{"n_layer": 13, "d_model": 256, "n_head": 4, "n_kv_head": 4, "head_dim": 64, "d_mlp": 1024, "vocab_size": 1512, "activation": "squared_relu", "norm": "rmsnorm", "norm_place": "pre", "norm_eps": 1e-05, "positions": "rope", "rope_base": 10000.0, "rope_fraction": 1.0, "qk_norm": true, "attn_scale": 0.17, "bias": "none", "tie_embeddings": false, "parallel_block": false, "extras": ["capped logits"], "init": "trunc", "init_std_qkv": 0.0189, "init_std_o": 0.00372, "init_std_up": 0.0189, "init_std_down": 0.00186, "optimizer": "muon_variant", "lr": 0.00891, "lr_mult_down": 2.0, "beta1": 0.9, "lr_head": 0.00891, "grad_clip": 1.0, "warmup_steps": 0, "schedule": "wsd", "decay_fraction": 0.74, "decay_shape": "cos", "final_lr_fraction": 0.0, "batch_tokens": 65536, "seq_len": 128, "doc_mask": true, "train_tokens": 276600000, "steps": 4221, "dataset": "wikipedia_en"}
MLP neurons of a small language model. Each row is named by its layer, matrix (up: input weights) and neuron, and shows model dimensions 32-95. Each number is 200 + 40 x the weight over its row's rms, rounded and kept within 0 to 999.
A block is one neuron, or neurons of one layer that tend to fire together. After each block is what it responds to, as a language model described it from the Wikipedia text at the highest values.

L3.up453,255,241,210,247,190,196,211,134,212,211,222,282,160,200,169,191,178,229,189,206,160,171,255,215,171,222,199,244,173,76,178,254,109,221,226,189,231,214,146,166,192,224,227,184,216,205,171,225,188,212,161,140,252,207,203,139,215,150,188,230,188,255,175,147
Hyphens joining compound words, like two-year, mid-90s and Gram-positive, plus fragments that split words mid-spelling, like mid|d|le, dis|placement, sing|le.

L6.up43,230,219,260,134,201,236,201,214,186,178,174,249,163,104,200,181,225,245,204,193,240,179,162,212,202,275,197,227,202,116,190,263,219,199,196,204,240,165,195,196,178,202,172,234,185,162,152,167,218,202,172,176,220,214,229,214,225,228,245,222,290,139,207,181
L6.up281,245,227,218,254,197,190,208,246,170,230,147,169,161,200,243,239,254,190,239,240,231,144,174,206,229,192,288,206,221,151,155,148,190,209,221,215,184,235,157,244,206,161,231,213,210,179,232,152,208,185,184,189,167,234,198,207,176,184,236,168,213,134,202,214
L6.up588,201,171,248,127,210,200,160,178,219,209,179,160,193,168,280,189,240,179,268,186,234,284,189,249,231,271,221,213,169,237,276,228,181,264,194,284,199,202,211,255,137,167,205,187,117,184,236,167,200,254,237,108,230,214,193,147,283,245,181,295,254,179,177,181
L6.up615,187,162,249,173,201,236,167,160,168,220,122,240,162,236,241,165,195,203,177,220,281,212,167,197,188,231,225,166,171,196,235,191,141,236,235,184,181,192,225,172,140,172,208,201,206,214,244,201,183,238,200,187,253,171,192,162,235,224,231,160,169,182,94,169
L6.up642,205,238,158,220,187,200,205,126,215,178,161,237,196,193,199,248,188,228,230,237,157,234,227,220,257,145,188,211,171,206,152,284,224,240,223,190,212,185,174,158,205,215,190,161,168,150,175,146,165,288,233,254,277,198,154,240,229,203,178,179,247,226,209,206
L6.up677,201,196,212,159,225,245,169,217,265,229,138,159,222,193,288,188,217,249,286,307,239,201,160,246,217,225,192,225,210,170,198,244,177,187,164,216,119,220,156,256,227,206,194,189,192,146,188,138,268,247,199,200,184,225,247,135,173,161,222,213,257,103,218,202
L6.up817,211,210,218,135,217,212,130,213,210,206,158,200,131,114,201,211,322,283,210,236,180,145,142,262,184,197,216,196,214,153,176,198,231,257,248,223,194,164,220,185,207,227,159,158,240,200,189,159,274,245,151,154,234,225,164,190,274,195,190,236,190,220,255,204
L6.up1002,190,201,217,213,262,249,153,164,243,193,182,200,237,171,210,224,183,150,207,265,260,177,215,223,178,201,237,248,190,242,160,147,198,212,225,281,210,247,159,125,212,185,161,198,242,178,216,228,235,217,56,208,212,160,260,170,254,311,182,139,229,172,199,157
The last piece of a verb split into fragments, right before its object or clause, as in ke-ep, prov-ide, all-ow; also where, which, including.

L8.up103,215,208,155,282,143,148,186,207,244,189,124,246,175,190,150,258,171,144,208,257,212,136,163,230,190,231,203,226,180,184,235,183,160,210,207,254,167,225,216,227,179,170,232,136,179,221,214,226,205,231,167,240,210,182,136,199,196,221,164,141,142,191,222,210
L8.up172,210,249,220,207,169,201,175,217,230,153,237,197,243,241,230,145,202,215,219,138,231,285,291,191,154,213,246,207,204,176,169,105,200,217,212,251,201,213,139,232,177,218,152,184,203,345,221,227,223,224,121,146,135,205,171,182,268,160,215,184,171,188,192,225
L8.up233,192,158,125,249,195,145,137,169,228,140,156,218,221,185,187,227,236,153,233,157,263,165,188,171,110,206,258,209,180,197,214,202,144,281,138,222,245,180,236,252,174,194,143,236,132,182,252,214,180,305,201,242,243,215,157,148,203,188,268,146,172,158,189,240
L8.up339,248,232,307,241,168,107,211,216,230,139,263,185,235,218,197,187,247,262,141,222,217,174,144,179,130,180,214,199,236,249,212,178,206,177,181,149,225,117,173,205,216,194,198,251,163,250,149,155,203,162,193,213,223,253,175,217,224,231,168,221,232,225,131,160
L8.up508,222,230,201,147,142,121,210,131,224,134,204,166,211,178,205,246,251,238,205,145,189,156,148,142,232,258,173,188,279,194,261,189,254,203,224,203,240,263,211,180,183,246,243,183,159,192,205,161,206,202,267,172,233,182,219,192,158,168,216,190,278,168,272,114
L8.up515,226,251,233,188,208,238,182,241,186,147,220,216,162,206,137,214,135,178,255,196,188,158,162,231,172,177,206,189,153,170,169,206,189,222,220,220,130,278,243,165,230,238,157,194,175,197,202,223,229,159,200,276,163,274,173,272,212,168,219,203,223,198,193,172
L8.up825,307,202,209,221,112,201,144,187,162,176,292,255,218,208,166,209,183,260,188,166,195,221,173,258,221,174,221,212,225,125,155,253,237,161,208,206,215,169,235,233,240,183,280,188,203,183,232,197,122,238,150,230,183,182,146,229,253,220,208,156,156,223,196,226
L8.up862,212,276,213,218,189,221,288,250,203,236,186,186,181,221,128,263,166,223,189,238,230,137,250,184,178,197,258,180,176,159,192,244,223,206,161,157,211,151,235,168,142,129,225,221,133,232,196,175,215,155,226,243,172,199,243,232,166,166,217,226,251,164,200,175
The last token of a clause's subject, right before its verb: relative pronouns (which, that, who), It, or a noun's final piece (col-lege, stad-ium).

L8.up411,194,226,202,152,170,244,186,178,270,186,180,157,123,138,184,260,168,220,188,222,276,142,212,166,207,161,165,173,171,135,203,246,200,254,215,181,168,169,220,206,203,211,169,175,205,149,272,196,266,109,143,209,217,277,205,208,273,163,189,262,247,186,224,241
L8.up494,296,208,206,195,220,115,217,174,172,223,198,225,200,167,264,189,152,208,197,172,250,172,238,212,210,219,176,253,147,227,165,220,171,185,195,251,236,229,175,190,177,173,211,217,126,222,178,205,281,266,215,162,233,223,191,214,170,110,254,172,238,192,213,220
L8.up626,198,177,253,230,191,117,286,219,101,232,215,276,162,186,172,151,156,245,185,173,214,235,161,189,167,184,162,207,184,250,125,190,231,192,193,274,156,173,160,218,226,255,236,208,237,128,188,246,188,202,225,227,198,206,239,237,232,122,203,283,155,144,255,233
L8.up631,166,190,149,183,246,178,185,195,203,125,198,172,254,211,207,154,134,134,195,160,277,122,239,151,149,177,170,235,200,159,146,219,189,144,222,158,151,187,124,237,172,179,170,168,152,199,192,170,191,186,200,158,197,267,207,177,131,203,241,216,262,222,204,221
L8.up661,177,250,185,164,229,229,144,203,178,190,167,215,220,240,216,278,238,152,203,165,194,159,206,123,159,262,158,263,240,259,213,231,218,203,164,259,197,302,154,143,188,150,179,195,245,268,177,271,207,224,165,117,206,217,248,185,217,214,163,178,219,163,220,186
L8.up857,217,162,168,218,296,187,227,163,227,218,160,197,216,208,212,201,170,227,253,164,216,183,210,180,206,244,206,194,158,167,221,241,195,212,203,245,202,202,195,249,148,246,255,223,136,144,151,196,179,213,180,159,192,250,193,179,155,179,221,285,178,235,220,268
L8.up924,223,237,254,201,235,191,245,188,213,229,216,152,280,160,157,125,193,149,234,218,256,152,218,153,163,160,119,252,233,222,260,229,257,81,157,172,190,204,136,295,191,157,246,208,214,166,199,223,197,167,218,222,157,202,208,175,166,226,174,267,245,148,196,223
L8.up939,227,225,247,267,253,255,237,209,185,192,163,263,123,161,180,201,244,229,195,246,227,166,200,257,176,221,195,179,260,249,138,148,233,216,235,217,153,175,174,223,166,222,206,222,193,155,274,181,201,187,147,163,254,184,195,158,171,195,218,237,225,229,190,186
Short middle pieces of ordinary words broken into several tokens, e.g. ch-ie-f, rel-ie-fs, ev-ol-ution, bul-le-ts; occasionally of/de in fixed phrases.

L8.up48,150,174,217,204,235,244,167,222,219,164,274,226,182,194,234,220,213,121,175,156,183,289,235,219,142,197,267,215,184,194,214,202,216,181,116,215,130,250,206,218,166,195,209,234,254,137,180,186,202,143,207,144,243,186,196,173,213,179,99,176,277,247,238,161
L8.up132,204,156,173,180,188,210,224,156,151,175,172,183,169,161,204,213,223,173,287,170,246,183,145,213,214,191,270,191,169,188,214,181,266,227,240,313,171,233,219,270,219,215,201,194,195,88,220,184,163,248,216,159,247,171,181,199,291,197,152,233,182,240,196,224
L8.up246,248,205,196,147,175,169,182,214,164,233,174,256,132,194,216,133,222,200,266,191,168,177,193,175,219,156,180,252,166,193,230,206,134,204,149,259,201,250,186,190,233,178,121,144,174,211,260,242,241,155,230,139,244,176,192,197,169,257,212,250,244,230,223,224
L8.up338,233,197,177,178,253,141,168,217,213,215,112,256,214,139,192,160,185,129,246,213,209,184,205,232,168,186,199,247,209,137,194,202,239,240,209,309,146,195,144,218,185,119,193,253,168,113,219,208,273,152,203,186,200,228,228,168,224,163,195,219,311,121,235,196
L8.up479,247,175,272,127,243,184,188,179,196,188,173,252,128,140,211,250,223,248,216,232,217,217,158,218,246,222,276,199,196,154,241,230,188,252,195,202,279,177,190,216,201,239,208,180,201,215,124,169,249,270,247,167,215,211,201,243,238,222,216,256,289,185,215,144
L8.up610,227,102,226,247,247,157,201,257,178,213,249,129,144,158,239,193,201,178,237,256,161,277,264,203,190,190,134,169,208,190,166,234,213,189,242,187,203,227,116,180,208,204,187,224,194,178,182,117,275,202,188,225,232,204,286,235,218,238,220,228,256,222,232,237
L8.up766,245,199,159,163,228,221,135,200,229,209,140,188,255,155,234,177,225,199,198,187,225,199,215,231,175,216,264,118,192,243,221,157,242,154,187,220,196,268,219,201,287,228,176,224,173,288,217,203,231,218,191,243,161,284,228,238,267,234,228,201,189,248,278,222
L8.up906,284,208,238,131,174,215,156,268,272,170,170,210,169,187,243,198,231,188,237,252,194,211,166,205,220,175,224,198,204,199,169,189,186,222,195,259,181,170,185,230,170,228,145,138,203,200,137,154,164,222,168,133,243,145,180,214,291,199,200,198,238,178,255,211
Final piece of a main verb that takes an object, often causative or complement verbs, such as allow's', enab'led', called, m'ake'.

L6.up16,215,137,230,142,185,223,207,243,225,191,188,255,151,199,237,174,169,237,189,178,215,226,179,247,135,164,230,210,227,137,212,208,209,230,141,226,205,162,218,224,203,240,270,272,199,214,195,174,189,220,139,207,294,142,100,226,226,262,261,259,200,231,97,177
L6.up83,181,167,119,160,193,235,176,160,254,198,228,230,176,138,195,237,178,200,200,224,185,210,181,236,108,124,179,183,197,96,202,268,165,258,202,294,187,176,96,170,182,199,234,226,124,228,192,257,207,204,271,187,211,158,137,134,217,225,184,190,208,226,241,225
L6.up343,200,199,247,203,237,135,211,250,291,181,148,211,193,250,156,200,207,161,179,185,240,137,122,150,172,267,139,212,239,175,186,228,212,245,190,221,209,145,238,267,218,155,237,152,224,176,229,142,188,253,205,240,166,160,284,167,215,194,182,208,182,177,162,261
L6.up484,186,115,216,237,158,172,262,215,291,228,194,199,203,193,190,122,191,280,187,228,192,120,219,171,183,101,187,201,242,132,119,182,156,171,248,180,194,204,138,168,169,235,246,162,238,178,223,150,186,243,237,209,195,189,199,136,179,164,193,254,209,187,205,169
L6.up524,262,164,203,172,207,262,215,125,198,223,191,167,169,259,184,132,161,178,180,219,221,202,182,175,214,221,278,189,167,204,202,226,179,227,147,160,154,213,251,247,252,232,232,200,161,250,189,122,167,204,205,246,146,210,180,253,217,137,244,190,195,163,155,235
L6.up553,165,144,164,192,222,191,178,175,207,215,166,229,193,188,152,195,222,219,192,255,178,219,201,202,246,252,190,232,183,182,173,153,160,244,175,226,178,218,260,168,195,246,233,291,265,174,169,180,173,195,185,236,169,259,150,240,238,174,142,208,89,210,162,248
L6.up853,194,167,190,186,277,209,180,251,280,221,143,225,130,218,189,198,188,202,227,196,183,204,164,121,201,183,204,228,189,160,231,201,152,197,223,288,200,180,181,232,248,186,282,242,226,155,195,141,234,181,274,285,198,263,173,182,210,224,168,268,222,166,215,245
L6.up960,216,190,207,211,276,153,204,215,197,180,245,241,193,222,190,202,188,173,225,213,230,245,181,180,164,118,165,233,184,193,233,213,255,181,236,236,179,203,175,219,197,278,188,202,109,226,246,227,218,167,141,194,185,296,117,173,168,256,258,182,213,143,267,287
Short syllable pieces in the middle of words split into several tokens, such as ro in introduced and controlled, ie in achieve, uc in education.

L3.up274,192,180,153,175,196,278,271,191,230,252,171,228,223,249,180,127,198,207,179,187,224,191,238,197,185,254,139,266,187,122,175,194,149,158,281,231,142,202,225,206,267,258,228,178,214,208,259,172,173,191,209,172,142,201,185,213,220,235,217,271,208,108,217,232
Opening or middle fragments of common words split into pieces, strongest for bec in because/becomes, also rem, id (considered), ord (according).

L3.up28,183,212,248,216,189,145,181,215,175,162,242,266,163,141,255,235,171,224,138,237,191,232,244,167,172,218,152,287,212,125,175,236,115,204,190,214,265,176,165,221,190,217,252,280,236,165,163,232,209,266,182,185,197,221,197,168,197,175,208,189,240,249,223,221
Final word pieces that finish past-tense or participle verbs in narrative prose, such as brough-t, s-ent, join-ed, acqu-ired; sometimes "of" after a group noun.

L3.up129,235,176,165,204,120,222,206,202,256,179,204,175,250,188,210,146,192,244,176,207,247,207,163,204,245,239,307,153,271,192,204,182,199,150,124,194,232,196,185,184,186,180,160,282,135,239,186,159,168,225,136,200,177,159,179,183,239,222,175,202,156,236,193,109
Short word-piece fragments like ur, as, er, is inside names after H (H-ur-kacz, H-as-anov), plus the word as after known or seen, and closing parentheses.

L8.up60,205,240,249,172,231,258,217,158,161,211,167,188,200,200,210,212,173,181,153,215,157,194,235,224,147,190,254,190,147,173,253,272,264,167,197,277,189,221,275,198,249,159,175,197,139,231,201,195,208,226,146,207,219,154,141,202,244,251,245,198,204,199,170,191
L8.up221,214,217,229,210,230,274,196,145,176,192,196,182,139,292,202,262,259,209,288,203,140,190,211,140,151,255,210,194,187,186,196,212,178,222,198,175,216,176,206,225,222,205,193,148,192,169,187,189,192,167,185,224,246,241,172,142,208,194,242,234,183,156,144,197
L8.up274,182,215,165,253,188,142,190,192,229,176,269,238,172,170,219,143,187,250,200,266,228,213,175,201,193,277,290,221,246,159,208,263,208,157,217,193,217,207,188,209,263,196,205,208,127,250,310,192,147,147,283,250,207,250,218,178,158,160,218,189,260,236,214,194
L8.up336,314,278,247,136,200,229,150,128,117,226,161,190,236,228,205,235,213,224,229,241,293,170,214,152,226,198,190,127,162,161,216,238,168,224,207,168,271,213,174,207,192,228,174,229,186,177,235,242,204,170,152,140,261,207,132,134,274,201,157,178,202,165,204,170
L8.up381,190,176,167,272,212,270,181,155,178,220,253,197,259,177,164,223,201,186,227,258,203,245,283,197,221,217,199,197,157,267,227,147,282,230,207,199,190,224,244,174,186,198,218,179,191,178,184,247,266,253,258,223,227,247,251,147,224,223,252,276,206,199,138,255
L8.up429,259,150,232,211,186,196,111,168,178,193,180,200,196,256,248,246,137,219,200,251,219,252,199,129,211,208,182,219,132,189,179,236,201,203,200,138,221,156,222,216,171,201,156,159,197,241,193,182,131,190,207,206,234,199,168,199,244,206,237,245,152,136,156,151
L8.up724,207,241,252,220,228,251,192,226,244,171,172,218,183,177,185,230,109,135,178,229,172,85,188,243,245,229,188,188,160,186,197,175,172,222,148,178,172,245,155,208,224,174,172,181,258,165,254,209,149,251,193,186,185,225,220,177,187,218,194,194,167,233,161,214
L8.up843,161,222,251,132,205,249,171,179,184,219,194,222,130,172,236,175,196,213,206,195,216,222,175,194,204,152,261,169,198,214,190,219,238,200,281,281,183,212,202,196,214,201,204,181,137,196,133,295,164,197,153,145,137,232,232,190,141,235,214,245,193,194,186,221
Closing parentheses and quotes that end a name, title or year in lists and tables, such as (1957), "Naraka", and stray = markers that begin entries.

L6.up38,204,174,215,231,231,129,241,171,249,156,108,276,167,212,116,212,186,269,272,214,193,184,249,184,197,248,223,213,211,186,136,157,194,194,222,140,204,133,207,201,167,209,215,145,179,228,223,179,139,238,236,203,187,166,171,219,143,170,206,256,208,188,234,234
L6.up540,189,207,260,173,250,115,146,214,157,192,152,209,192,197,292,264,238,248,160,162,243,298,227,232,185,156,230,215,155,242,213,164,211,209,102,306,168,193,252,160,175,222,194,175,177,165,230,211,157,227,170,196,196,167,160,184,140,213,183,252,201,177,202,260
L6.up621,168,243,228,161,238,267,231,174,295,195,128,130,116,196,213,260,139,176,238,257,189,157,194,226,195,229,251,170,187,165,151,198,233,200,277,134,131,128,199,202,243,172,175,233,195,244,224,180,177,202,225,205,225,187,184,144,219,139,236,238,229,214,203,148
L6.up710,247,211,151,167,188,134,167,221,266,190,280,195,254,106,147,173,176,192,232,207,180,265,171,226,196,200,202,187,196,230,195,200,209,165,230,205,226,177,255,215,223,185,157,239,151,150,193,173,214,197,184,226,242,140,252,167,187,163,169,113,218,278,152,179
L6.up741,203,169,200,173,177,128,216,138,222,174,193,218,193,158,188,175,195,197,133,213,212,266,183,163,170,229,241,197,185,140,185,221,240,243,183,198,196,182,200,184,223,188,230,184,197,179,261,304,118,185,226,213,207,175,162,220,231,199,204,186,172,227,183,230
L6.up808,299,186,185,165,196,165,109,208,180,226,235,174,191,284,173,247,163,174,262,217,137,243,192,217,187,185,240,249,171,212,189,201,174,271,265,230,198,171,153,248,247,246,234,246,183,185,213,162,187,140,224,272,182,111,248,176,217,236,209,226,166,113,261,202
L6.up920,228,199,198,219,246,136,209,129,262,202,180,189,176,212,216,177,160,187,186,230,169,247,196,260,184,214,141,193,133,233,215,199,205,186,259,188,165,216,213,155,210,148,241,212,215,229,258,200,139,188,227,160,217,175,159,189,197,223,211,221,242,212,259,140
L6.up936,169,243,204,154,197,155,205,231,239,150,200,204,171,182,183,206,123,217,204,198,210,244,215,176,194,224,227,133,268,150,247,210,229,204,194,219,232,178,179,161,196,211,216,166,172,170,286,233,168,219,155,169,248,187,175,262,190,197,191,211,224,213,223,191
Mostly hyphens joining compound words, especially spelled-out numbers (twenty-one, forty-five) and modifiers (first-class, 20-minute); also mid-word pieces like Net-her-lands and "and"/"time" after dates.